config.yaml
head_dim: 64
activation: "swiglu"
positions: "rope"
rope_base: 10000.0
bias: "none"
extras: ["capped logits"]
schedule: "wsd"
seq_len: 2048
train_tokens: 909700000
MLP neurons of a small language model. Each row is named by its layer, matrix (gate and up: input weights) and neuron, and shows model dimensions 224-319. Each number is 50 + 10 x the weight over its row's rms, rounded and kept within 0 to 99. A neuron's up and down rows have the sign that makes its largest values positive.
After each neuron's rows, "fires after" lists the tokens most often just before its 100 highest values on Wikipedia text that the model never trained on; "fires on" lists the tokens most often at its 100 highest values on Wikipedia text that the model never trained on.

L5.gate433:35 39 47 60 51 40 36 58 46 50 53 39 69 49 51 52 45 62 45 42 53 63 58 38 59 58 50 56 61 42 40 60 56 72 33 42 58 46 24 50 41 47 68 33 43 50 59 47 46 45 59 59 47 38 51 51 55 40 52 43 54 36 53 52 65 42 38 46 38 52 47 50 49 63 48 49 55 49 61 49 54 58 59 47 37 37 56 27 61 32 50 45 49 61 26 52
L5.up433:49 42 50 53 59 51 39 22 52 35 40 51 61 74 62 54 43 40 36 65 50 52 49 38 27 65 43 48 59 51 49 61 34 47 61 74 54 52 50 61 64 43 38 54 53 58 40 29 68 59 32 44 59 47 46 54 24 38 53 40 31 34 49 59 62 43 58 58 57 46 47 46 59 40 39 53 34 27 52 44 48 54 59 51 55 43 41 42 30 46 55 65 57 52 61 49
fires after: " Ad", "M", "A", " An", " J"
fires on: "ic", "vent", "ar", "av", "th", "ric"

L4.gate94:50 55 50 36 36 42 70 33 41 32 60 42 72 43 51 52 57 49 61 52 59 32 45 43 50 45 53 68 61 51 57 37 63 39 44 48 36 55 27 45 45 52 56 40 54 64 52 51 41 37 58 40 48 45 49 60 50 46 52 38 49 37 30 45 44 36 45 50 44 53 40 44 70 47 47 48 51 40 63 46 49 60 51 43 60 42 29 47 59 50 50 48 25 45 60 51
L4.up94:68 50 40 52 33 43 52 41 45 59 43 40 49 58 36 58 52 57 48 52 62 57 47 45 45 50 46 36 43 47 52 21 68 48 46 45 44 40 57 57 65 51 55 43 53 64 70 40 58 33 28 54 55 59 40 52 66 46 50 55 42 58 38 54 59 37 48 62 60 48 39 46 66 50 71 59 55 31 68 35 70 56 48 51 62 54 47 59 59 49 44 46 47 59 61 50
fires after: " P", " R", " E", " Mot", " A"
fires on: "y", "oth", "i", "ors", "ies"

L5.gate730:56 33 48 55 60 51 40 60 53 62 53 43 59 51 29 37 56 53 67 65 53 48 50 57 57 48 31 67 57 43 39 59 45 37 41 28 57 48 62 51 55 39 43 47 43 56 38 59 38 44 65 62 45 49 41 53 52 54 36 51 39 41 44 41 60 49 49 53 51 33 50 48 42 61 47 44 66 60 59 47 55 49 49 44 44 49 58 44 58 48 57 62 54 51 47 47
L5.up730:61 44 54 48 55 45 52 55 64 48 42 51 52 57 54 47 41 51 52 45 61 56 61 62 52 53 54 43 29 54 46 38 41 55 59 40 62 68 66 64 61 41 52 55 48 61 41 53 52 60 41 65 30 33 44 48 35 63 48 62 69 52 49 57 48 54 55 59 62 48 58 73 35 61 56 39 62 41 52 49 60 55 53 35 67 49 56 33 62 55 56 41 49 52 55 68
fires after: " b", " c", " pol", " f", "l", "adem"
fires on: "ic", "er", "aw", "id", "il"

L3.gate224:62 55 35 45 46 58 48 36 56 49 51 47 73 45 60 44 44 55 57 30 59 53 59 39 35 38 61 43 56 40 48 50 50 54 56 55 60 57 49 42 68 53 41 55 48 58 50 46 61 48 34 41 39 47 55 49 60 48 49 51 33 64 61 59 53 41 57 60 42 39 44 60 55 60 60 54 52 57 54 49 49 62 43 61 59 60 36 50 42 54 55 50 54 35 65 55
L3.up224:46 74 48 52 59 48 51 45 61 43 50 52 54 61 49 40 56 56 50 59 40 50 49 67 58 41 58 67 45 55 59 59 54 40 30 41 54 40 52 48 59 59 59 39 43 60 69 44 50 39 50 48 26 58 65 43 37 47 31 45 43 49 65 51 57 46 53 47 52 33 57 49 66 40 46 55 59 55 51 51 61 48 43 42 52 50 49 53 58 59 53 56 46 62 45 34
fires after: "ol", "m", " f", "M", "f", " F"
fires on: "k", "ri", "ond", "ay", "in", "ag"

L3.gate518:43 71 56 54 45 39 30 46 54 60 49 61 54 57 51 38 47 57 45 44 43 71 51 36 49 52 35 50 58 40 40 45 49 60 47 60 26 47 61 63 35 45 59 47 52 46 61 55 57 53 39 59 48 53 48 45 48 51 50 45 45 37 57 59 64 40 39 63 26 55 43 57 68 59 58 46 53 50 51 46 41 54 43 47 58 53 50 60 52 52 33 52 70 40 36 54
L3.up518:42 48 52 55 36 73 50 51 68 54 63 65 53 52 41 56 59 49 52 40 48 62 66 51 52 63 63 52 68 51 51 35 47 59 41 63 49 66 54 54 60 47 51 53 36 45 58 37 49 48 62 52 42 47 64 63 46 42 32 46 49 35 42 47 48 40 44 43 48 64 41 46 34 33 55 56 51 52 52 62 42 48 73 43 46 50 63 53 46 63 49 59 43 49 55 50
fires after: "m", " V", "v", " m", "p", "n"
fires on: "us", "u", "ene", "ret", "rop", "amb"

L5.gate37:46 46 39 51 44 50 39 37 51 56 64 45 68 47 41 44 69 48 39 46 36 44 55 40 43 59 53 64 74 38 40 53 54 44 29 46 41 45 43 64 54 48 62 61 64 41 47 44 27 54 42 67 42 76 53 48 48 49 56 41 30 58 52 50 59 36 63 59 60 42 45 40 47 62 63 38 59 49 50 43 50 50 45 47 42 45 53 40 53 46 48 68 58 42 60 46
L5.up37:43 58 51 46 45 40 56 42 50 51 68 36 54 34 67 62 39 45 45 59 57 47 36 50 41 65 55 49 51 51 42 54 47 61 35 42 30 64 40 59 31 43 59 67 53 47 59 52 48 37 49 36 48 60 44 59 47 48 49 50 44 69 62 58 40 60 58 47 64 32 65 52 52 53 46 54 68 46 33 45 41 60 46 41 48 26 61 44 57 49 41 60 40 59 66 35
fires after: "st", "ol", "ov", "erg", "f"
fires on: "ream", "k", "y", "sk", "as", "ating"

L8.gate249:31 51 41 41 62 57 46 45 61 44 68 50 52 54 66 37 52 63 50 55 37 56 56 43 41 61 70 51 43 42 28 43 44 48 63 57 34 55 42 45 57 45 51 53 51 47 50 28 52 38 56 58 35 54 61 42 66 40 61 43 47 39 56 63 41 38 60 37 55 29 41 42 34 56 60 46 60 61 54 56 60 63 63 33 71 66 61 39 52 42 47 51 55 26 45 50
L8.up249:42 43 28 46 55 46 67 56 61 52 56 53 38 44 52 48 43 56 65 55 55 66 36 51 52 60 39 38 60 50 55 57 60 52 68 48 44 55 53 39 39 41 65 45 51 51 62 51 48 64 31 49 64 50 47 48 60 39 49 48 56 67 63 60 50 38 55 48 58 50 55 67 64 56 61 49 62 71 36 39 55 62 38 73 36 58 46 43 52 41 69 26 29 37 43 66
fires after: "ul", " G", " A", "ian", " g", " H"
fires on: "f", "m", "v", "pl", "le", "lev"

L3.gate385:53 52 55 48 31 53 41 52 46 44 54 50 56 66 59 60 56 66 54 59 53 36 41 50 48 45 56 49 47 50 50 35 57 41 38 51 59 42 53 63 41 53 39 42 57 61 56 48 74 53 37 65 59 42 69 57 38 50 54 50 45 52 41 88 53 57 55 44 34 55 54 53 59 47 46 61 45 18 66 68 50 38 48 46 44 54 57 28 45 53 43 40 55 45 39 50
L3.up385:55 45 50 46 35 46 42 60 51 64 39 51 54 45 35 48 33 61 47 58 55 24 36 76 61 42 39 61 51 42 57 66 66 39 42 31 43 51 36 22 34 34 78 33 46 56 42 35 60 74 47 39 57 61 51 46 50 51 31 54 42 42 50 47 61 46 34 46 41 42 36 42 52 61 50 42 37 44 41 37 56 65 56 44 42 57 48 55 67 66 54 54 52 54 61 48
fires after: "f", " F", " f", " bro", " intro"
fires on: "il", "st", "ed", "k", "ov"

L3.gate420:45 46 39 44 56 59 52 61 41 61 48 59 65 48 42 38 45 61 67 36 56 38 31 39 56 51 33 51 76 52 37 34 65 35 46 42 43 78 36 53 53 54 25 46 61 41 59 45 28 48 45 48 49 47 55 50 49 51 37 29 69 77 38 60 49 32 44 45 44 49 41 56 65 57 63 53 42 50 60 44 53 53 45 62 32 36 55 48 56 31 61 49 41 57 33 52
L3.up420:53 61 39 56 55 69 46 60 63 50 59 58 55 46 46 52 51 43 59 63 48 19 29 44 45 57 65 57 58 45 47 42 58 31 51 44 57 71 51 37 50 42 33 63 58 45 58 43 50 56 42 58 51 47 56 54 58 45 54 53 44 59 52 46 42 35 46 53 38 55 60 64 49 68 51 54 47 51 71 50 48 60 47 45 46 57 61 46 35 50 57 52 57 68 26 51
fires after: " P", "ec", " M", " disc", " pat", " comp"
fires on: "ol", "ond", "il", "rom", "emor", "o"

L4.gate424:59 51 52 53 65 45 57 43 51 77 55 57 63 54 50 65 34 61 52 48 31 63 49 49 50 48 60 56 48 45 39 58 58 54 46 37 57 53 49 68 64 26 58 43 53 59 51 42 47 57 52 58 35 60 54 42 53 49 52 49 49 74 51 52 59 45 50 52 64 42 40 67 36 38 53 56 45 55 36 40 45 57 44 62 39 44 51 42 58 50 61 48 56 48 44 48
L4.up424:70 37 74 38 49 49 44 66 66 60 53 48 60 41 55 50 55 63 56 51 25 53 49 54 64 53 48 49 39 56 58 58 77 44 40 44 49 46 52 52 48 51 51 33 48 45 61 34 57 41 56 46 30 70 67 46 47 51 39 50 46 34 43 46 51 43 34 38 43 51 51 59 38 46 50 74 55 49 28 25 53 47 39 48 58 55 49 52 35 49 66 46 35 38 46 37
fires after: " d", " L", "l", " D", "raw", " bl"
fires on: "'", "an", "ord", "ub", "ing", "als"

L5.gate229:44 57 71 33 45 55 47 61 48 47 40 45 62 55 39 49 35 64 29 40 42 43 38 55 35 46 56 44 59 43 42 45 33 75 36 48 52 44 50 52 46 66 67 50 54 56 57 67 53 49 45 48 49 38 52 43 51 62 46 49 55 61 53 41 56 53 68 67 54 32 39 54 44 59 58 54 56 49 48 47 41 35 64 50 55 55 46 76 39 53 63 63 76 61 50 58
L5.up229:61 40 47 38 57 64 58 45 68 55 52 36 37 46 47 43 52 57 63 35 55 62 53 41 61 49 46 49 67 45 75 49 41 48 54 58 38 43 34 48 55 48 65 45 52 57 46 39 50 48 48 65 52 43 60 67 62 40 57 67 39 63 49 44 53 52 43 45 52 55 40 45 56 45 56 51 43 60 47 61 56 36 51 52 31 45 55 48 51 54 39 62 31 40 44 44
fires after: " 196", " 197", " 194", "200", "olog", " 190"
fires on: "5", "6", "7", "ist", "8"

L8.gate664:50 54 41 64 54 53 56 58 44 47 49 59 60 49 54 54 48 74 77 62 28 40 73 54 56 56 63 35 77 45 44 51 55 62 51 46 54 47 61 43 46 78 48 33 51 40 44 56 51 51 41 62 55 57 47 49 52 50 63 33 50 53 37 58 49 45 42 53 31 53 44 61 44 40 71 34 40 53 54 56 62 46 50 52 57 43 53 47 52 48 55 53 53 19 51 49
L8.up664:23 62 43 65 34 56 48 51 30 41 46 25 46 24 63 58 53 51 43 30 32 35 58 51 46 53 41 28 64 39 47 40 47 46 50 60 52 30 46 60 46 55 44 49 47 36 42 61 51 51 61 34 43 64 61 53 46 33 56 51 48 51 54 56 33 43 51 50 46 42 47 57 53 34 69 44 56 44 40 53 59 50 44 52 67 56 70 48 34 36 62 46 50 51 42 37
fires after: " in", " 18", " In", " as", " two", " three"
fires on: "-", ":", "h", "n", "ters"

L8.gate660:29 50 70 50 48 44 44 48 42 51 59 61 63 43 53 49 48 63 47 44 58 58 54 42 62 51 45 36 53 53 40 61 35 53 41 68 59 32 49 49 48 51 58 47 50 43 33 41 43 45 41 40 37 58 58 43 38 57 49 64 51 52 48 54 53 46 79 33 50 55 51 59 46 47 55 68 33 58 52 57 41 36 51 50 61 33 61 59 57 40 66 41 79 56 44 21
L8.up660:46 51 49 48 44 58 53 57 50 60 66 50 57 51 62 60 52 47 53 33 57 53 50 68 49 58 48 46 40 42 71 43 52 28 67 68 63 41 69 51 64 49 58 56 47 51 59 33 55 48 62 34 59 38 49 42 42 47 28 72 48 58 50 58 44 65 60 40 26 59 42 53 35 43 42 66 50 62 64 59 69 43 54 44 51 36 56 54 44 61 55 62 55 41 55 39
fires after: "er", " For", "ver", " Stev", " San", "av"
fires on: "b", "ch", "e", "m"

L3.gate370:50 68 51 42 44 43 49 44 41 51 55 56 59 52 53 37 38 45 53 40 49 47 57 64 40 42 39 32 38 63 42 48 56 43 50 69 49 39 60 42 57 44 55 50 53 76 26 63 30 45 43 49 52 50 64 57 65 52 52 49 57 62 53 53 64 69 44 48 48 44 59 50 43 56 45 43 57 57 24 42 23 43 71 55 52 45 59 54 40 44 59 40 66 48 46 52
L3.up370:45 62 53 32 58 53 50 61 52 44 68 32 65 54 46 65 50 52 45 32 69 58 62 50 64 35 43 63 46 62 50 46 75 74 53 58 27 33 50 58 53 63 55 47 52 45 50 65 49 52 46 33 47 48 58 57 63 49 63 55 61 47 52 65 57 28 57 67 58 47 59 51 48 52 56 42 46 27 47 56 57 66 61 58 40 55 48 41 41 55 55 30 69 51 46 57
fires after: " s", "at", "s", " H"
fires on: "l", "ell", "is", "end", "ound", "ay"

L9.gate189:57 56 53 45 41 73 52 60 48 54 26 52 45 49 52 38 36 51 54 64 62 30 50 61 57 48 64 47 79 47 39 55 46 44 35 39 55 44 56 55 56 63 44 35 42 48 37 48 40 55 58 48 47 46 64 38 35 53 36 61 36 48 49 58 57 44 49 65 56 42 44 53 64 57 51 52 61 69 35 56 48 53 42 65 57 37 41 51 64 54 50 50 64 44 41 54
L9.up189:34 49 64 72 57 55 53 51 50 49 41 51 41 43 31 47 42 62 34 57 65 40 67 48 39 49 35 38 40 58 57 49 50 53 37 53 54 43 66 64 49 56 37 45 51 52 35 48 47 60 41 51 60 43 34 44 41 56 61 47 50 57 53 30 46 45 46 58 42 40 32 49 48 56 56 45 67 54 59 61 63 55 47 53 64 56 60 28 39 53 55 58 57 58 47 51
fires after: "."
fires on: "3", "00", "5", "7", "4", "2"

L9.gate460:74 46 34 39 55 40 53 44 35 58 42 48 58 60 51 33 39 46 61 61 41 52 58 52 40 50 42 33 62 60 45 43 45 62 67 66 49 55 49 44 56 51 48 43 48 54 39 55 61 38 36 38 78 46 39 43 56 60 48 62 54 50 48 47 59 56 47 37 43 48 61 56 45 51 46 43 48 66 54 57 36 40 57 51 47 37 52 45 50 62 54 44 55 48 54 50
L9.up460:29 44 57 67 44 30 50 63 41 43 67 43 55 55 50 48 51 59 53 50 35 39 69 48 45 45 50 51 73 53 34 53 58 71 66 37 43 66 51 39 63 72 58 26 61 62 59 31 50 47 57 46 61 47 56 49 44 49 45 45 58 37 61 62 71 57 51 64 56 41 44 33 51 49 59 52 42 38 52 48 54 48 39 50 45 51 63 43 45 73 50 42 39 18 62 49
fires after: " in", "In", " In", "\n"
fires on: " March", " October", " November", " May", " September", "\n"

L9.gate739:47 43 70 49 57 62 41 40 56 49 46 37 52 53 68 61 58 56 42 56 35 60 34 48 32 53 41 40 15 54 68 49 35 54 59 62 39 52 53 41 62 53 41 40 58 65 35 64 53 43 63 48 57 51 54 44 49 48 40 50 44 53 39 39 42 34 45 51 41 44 46 45 50 59 50 55 57 41 52 49 41 46 20 67 31 34 66 45 50 51 42 46 44 36 48 45
L9.up739:43 62 67 66 34 50 42 52 42 50 45 44 41 47 68 40 61 55 42 53 78 37 54 36 34 30 42 50 53 48 53 47 25 41 70 40 66 40 41 49 43 60 38 52 48 35 52 48 59 60 36 32 32 49 49 50 38 65 64 49 68 54 38 36 52 51 41 40 46 50 34 35 41 42 49 35 47 47 37 67 64 35 62 55 54 41 44 75 41 48 54 48 45 49 49 44
fires after: " se", " crit", " he", " it", " He", "rit"
fires on: "ic", "e", "art", "em", "'s", "\","

L7.gate214:40 70 27 40 36 58 47 37 51 35 56 66 48 64 51 44 57 51 52 39 52 56 52 79 63 49 65 43 45 58 45 66 40 41 55 53 41 56 31 45 52 47 44 40 61 55 49 63 58 53 43 49 54 56 47 51 51 65 43 41 25 64 57 43 47 51 55 51 38 33 50 48 44 66 54 47 43 64 57 56 60 61 58 54 44 66 54 49 59 50 44 50 63 47 51 59
L7.up214:52 54 42 55 57 47 35 35 56 40 55 37 53 31 59 42 57 50 41 38 38 45 56 45 59 47 40 59 62 38 48 48 54 59 66 44 36 60 47 42 57 67 55 51 55 59 67 74 31 40 55 47 46 37 66 43 63 52 52 26 53 47 63 55 54 46 58 33 43 29 47 58 61 56 52 51 58 50 53 39 39 65 32 64 46 41 53 46 47 32 41 56 37 66 55 60
fires after: " (", " was", " E", " R", " f"
fires on: "born", " born", "ior", "min", "adu"

L5.gate300:51 51 57 46 51 33 41 52 26 49 49 45 53 52 24 42 50 62 40 75 52 56 57 41 41 51 40 33 45 57 53 41 42 83 46 45 49 38 57 49 40 64 52 41 47 45 63 57 36 48 49 39 46 38 48 47 49 56 43 62 61 45 51 35 47 52 59 42 41 57 54 47 53 36 48 37 50 55 46 55 49 41 43 35 47 43 60 68 43 33 48 54 48 62 39 34
L5.up300:63 54 46 56 65 41 60 37 37 39 45 57 48 51 48 54 49 46 46 42 48 52 79 48 37 44 45 54 58 48 45 54 49 48 49 47 56 57 48 49 56 50 40 55 59 48 50 67 50 46 42 50 42 34 53 65 46 69 58 66 59 48 54 57 53 46 76 64 60 56 70 55 51 53 41 51 44 50 48 36 45 71 46 47 32 53 55 50 45 59 61 39 55 60 47 56
fires after: " ", "–", " U", " go"
fires on: " |", "g", "ing", "als", "C", "\n"

L5.gate172:39 63 60 40 61 46 47 66 53 53 66 54 64 60 43 40 42 59 50 46 37 41 57 48 54 51 27 56 34 43 40 66 52 42 40 40 60 47 67 41 47 64 65 43 47 51 46 46 63 53 46 43 56 48 36 60 58 53 44 38 55 49 55 49 57 31 53 58 46 62 52 44 55 57 56 37 33 68 63 53 51 46 58 48 55 60 50 49 59 51 74 51 66 43 50 34
L5.up172:53 52 69 56 54 47 55 49 35 51 69 45 39 57 43 43 43 25 68 55 41 33 44 48 41 41 45 72 43 45 61 54 55 49 42 35 60 52 69 47 49 58 53 45 53 46 42 45 55 62 50 33 70 45 43 65 47 54 46 53 36 51 45 50 43 50 60 47 34 76 47 41 56 51 59 44 42 63 48 47 44 64 61 53 36 55 51 40 65 60 61 38 43 35 58 55
fires after: ".", " |", ")", "\n"
fires on: "\n", ":"

L8.gate607:43 42 47 50 54 51 55 47 58 40 51 58 45 54 54 47 32 68 63 51 59 60 58 47 42 48 55 64 55 43 49 34 81 44 34 43 56 31 59 69 53 64 32 43 65 61 70 45 26 43 56 81 61 48 45 45 37 51 51 63 43 40 45 57 53 39 58 67 39 40 34 49 54 39 57 50 57 64 40 51 59 53 46 53 36 45 55 40 59 40 57 61 60 41 40 53
L8.up607:41 53 61 45 61 44 49 59 51 60 58 56 46 44 60 39 70 54 73 43 37 63 61 52 48 41 54 34 60 40 54 47 65 48 66 54 45 43 44 40 64 21 43 71 45 36 45 43 52 46 60 52 41 55 50 60 46 56 64 53 26 44 57 48 49 41 65 41 61 42 39 58 42 50 45 47 50 65 48 48 37 56 34 50 63 36 36 58 46 58 47 44 47 52 54 48
fires after: " the", " an", " a", " The", " his"
fires on: " a", " an", " in", " to", " may", " me"

L4.gate387:57 51 38 50 61 36 43 54 45 62 51 51 69 57 59 59 62 58 42 57 47 54 53 56 45 52 30 38 56 53 53 49 54 42 40 60 42 43 54 53 57 65 36 48 61 52 45 49 29 53 44 53 64 44 63 42 48 46 50 29 49 35 65 38 55 42 47 65 46 48 50 38 63 48 52 45 30 42 48 39 52 59 55 48 46 31 47 58 66 57 57 69 50 42 61 48
L4.up387:50 42 31 53 59 50 55 57 53 34 48 69 37 66 45 54 58 32 36 50 56 55 33 51 42 50 42 26 66 60 53 42 52 37 65 64 41 49 51 46 43 35 47 49 37 38 47 54 59 50 40 38 51 49 60 37 44 35 42 42 46 63 44 43 53 54 46 42 52 49 72 63 45 41 48 66 45 36 46 55 51 33 44 62 55 63 47 43 38 42 47 48 43 70 53 53
fires after: " n", " S", " acc", "A", "S", "r"
fires on: "one", "ome", "ag", "used", "ount"

L5.gate352:46 55 48 49 52 55 44 39 40 52 68 61 41 59 39 44 41 64 66 44 41 60 55 50 53 41 56 32 50 50 42 40 60 42 52 57 47 72 41 59 48 46 42 59 55 52 50 58 55 41 48 36 39 54 48 55 46 59 48 27 74 60 54 41 51 51 51 42 32 34 47 50 44 59 60 64 51 55 61 52 45 48 69 60 42 34 56 46 58 36 60 47 49 55 56 30
L5.up352:53 54 59 60 60 47 40 34 34 45 23 45 27 57 48 37 46 38 38 57 73 55 44 46 54 54 38 34 53 52 44 37 41 38 49 66 50 60 31 54 59 42 44 49 51 40 44 63 44 38 50 68 53 56 44 59 64 57 43 45 41 58 55 42 49 57 48 36 50 54 56 35 40 66 52 41 38 53 43 43 41 53 62 61 41 65 45 47 79 43 55 46 50 59 61 52
fires after: "\n", " K", " H", " S", " G"
fires on: "on", "\"", "ur", " |"

L8.gate364:48 38 65 64 53 38 53 48 58 47 68 38 52 42 60 45 28 56 50 37 30 35 70 58 52 64 40 44 48 43 75 56 39 59 60 47 57 33 60 59 75 39 52 59 57 47 52 56 39 56 58 54 54 33 44 37 38 55 38 49 40 42 56 30 56 64 46 43 58 44 35 48 46 53 60 39 49 46 65 60 38 42 62 58 60 57 60 53 54 35 58 46 64 55 62 43
L8.up364:53 52 46 41 36 48 53 28 55 55 59 50 39 38 32 40 32 61 60 42 45 54 36 49 54 33 46 50 41 67 54 41 40 70 38 50 59 56 27 35 35 42 63 54 46 48 35 55 54 62 47 57 59 72 38 26 46 59 64 55 49 52 42 56 59 50 54 51 44 51 54 60 66 32 41 47 53 56 59 38 52 64 58 46 65 38 56 59 46 50 55 50 58 44 51 45
fires after: "ul", " Cal", "ap", " Pal", "all", "Z"
fires on: "f", "ter", "ol", "E", "ant", "t"

L5.gate683:61 40 49 39 37 49 41 60 71 51 47 45 52 27 56 48 48 50 29 48 32 66 61 47 54 33 47 42 56 53 64 58 47 62 41 71 61 69 60 62 43 77 59 56 61 58 48 40 40 62 41 44 44 45 48 46 37 56 44 42 44 64 60 55 58 37 50 55 54 66 49 51 55 41 50 45 53 64 38 40 39 28 50 36 45 21 55 57 34 53 63 50 60 56 54 49
L5.up683:44 57 59 48 54 57 45 66 58 48 54 60 50 51 56 49 60 48 52 32 56 41 35 47 44 51 48 38 54 41 49 64 38 66 44 64 66 59 50 64 62 65 46 41 57 47 55 29 52 43 50 73 49 52 48 44 45 46 56 37 55 61 50 33 48 43 47 50 65 56 38 65 50 47 66 47 61 55 49 72 51 45 67 44 37 48 38 56 39 63 61 54 63 41 50 48
fires after: " 19", " 18", " 194", "olog", " 193", " 197"
fires on: "9", "ist", "6", "2", "3", "5"

L7.gate435:51 60 61 40 73 66 56 58 60 41 41 68 47 56 52 33 36 57 46 59 49 50 52 33 45 44 58 63 68 42 59 53 66 53 51 56 56 41 38 34 48 55 42 65 42 42 53 50 63 48 51 42 52 48 61 55 53 54 48 39 44 54 57 47 54 44 37 51 52 71 41 50 55 55 49 46 51 63 39 48 39 53 46 65 42 51 55 43 41 51 39 31 51 60 57 43
L7.up435:46 55 48 63 64 54 50 63 33 43 38 55 34 30 68 63 49 53 45 45 39 51 57 60 44 50 51 49 48 44 47 33 49 49 50 27 45 59 30 47 37 24 46 64 64 50 56 51 51 38 43 54 45 49 56 49 68 40 47 58 46 46 50 60 49 32 64 50 43 44 52 62 50 76 62 54 45 55 56 47 54 66 53 62 53 60 41 34 55 59 62 48 43 51 49 59
fires after: "\n"
fires on: "\n", "-"

L8.gate756:46 76 49 40 58 47 41 56 39 50 28 31 28 51 55 50 54 58 33 39 58 36 52 61 50 40 57 19 33 49 23 69 56 54 23 53 53 45 52 58 40 77 40 43 56 45 46 69 48 61 53 30 33 60 43 64 49 61 67 59 50 59 56 26 56 64 53 39 51 54 52 52 47 48 56 27 32 52 45 43 45 42 52 59 49 39 38 55 37 54 48 46 52 50 58 59
L8.up756:41 65 42 59 38 24 45 69 41 45 43 49 67 34 59 42 53 48 54 63 39 44 59 62 66 52 45 43 61 71 47 78 45 46 33 52 44 48 55 53 38 56 55 45 52 24 51 59 43 54 50 54 60 54 67 57 40 47 34 54 51 61 44 56 49 41 56 46 45 58 42 37 47 38 41 60 49 44 58 48 58 51 47 47 59 59 49 62 44 39 47 66 40 71 36 41
fires after: " |", " /", "–"
fires on: " (", " 7", " 5", "1", "4", " 3"

L3.gate143:50 46 60 47 44 35 30 51 64 38 54 54 54 44 52 45 56 58 61 44 52 82 47 38 51 48 49 48 45 57 50 53 78 54 49 67 37 47 39 54 44 54 47 60 47 49 54 58 55 51 54 42 40 42 48 47 48 58 50 51 49 50 61 47 52 31 58 60 44 56 60 51 48 65 51 50 52 62 50 33 45 45 51 62 47 45 48 33 64 62 59 61 73 53 28 36
L3.up143:55 47 47 50 48 43 51 38 49 49 49 56 40 60 48 44 56 42 57 57 54 78 46 36 57 56 57 41 31 58 48 71 68 44 53 47 36 57 67 37 41 55 54 56 51 36 58 48 69 49 46 52 60 55 63 43 54 57 55 44 32 53 60 44 44 40 55 50 58 48 31 50 45 59 44 57 49 47 51 37 53 44 42 62 38 51 50 32 52 51 42 48 49 42 50 46
fires after: " D", " O", "ian", " d", " pre", " Pre"
fires on: "m", "a", "ic", "as", "om", "em"

L4.gate345:37 41 48 57 54 33 56 51 61 63 67 64 59 53 42 41 41 51 60 72 49 33 57 57 47 57 36 43 56 54 40 43 49 75 40 39 58 40 68 56 42 61 63 39 55 57 67 58 33 39 51 38 37 63 51 51 60 56 59 23 39 48 54 33 55 47 47 47 26 50 46 59 51 41 49 40 72 74 40 53 43 58 56 58 53 39 52 56 58 58 59 54 59 40 42 43
L4.up345:36 52 46 55 56 52 56 44 56 50 55 56 32 51 42 44 58 47 44 55 71 53 48 42 40 45 57 53 40 56 32 65 49 38 71 49 57 54 48 68 37 50 53 41 52 58 49 61 51 41 51 50 57 36 62 44 32 64 43 43 48 57 58 44 45 65 44 57 49 59 53 51 53 39 41 35 51 35 62 43 51 63 41 59 48 52 42 41 48 46 57 50 49 41 35 44
fires after: " l", " c", " L", " O", " bel", " b"
fires on: "ie", "ed", "es", "ic", "er", "oun"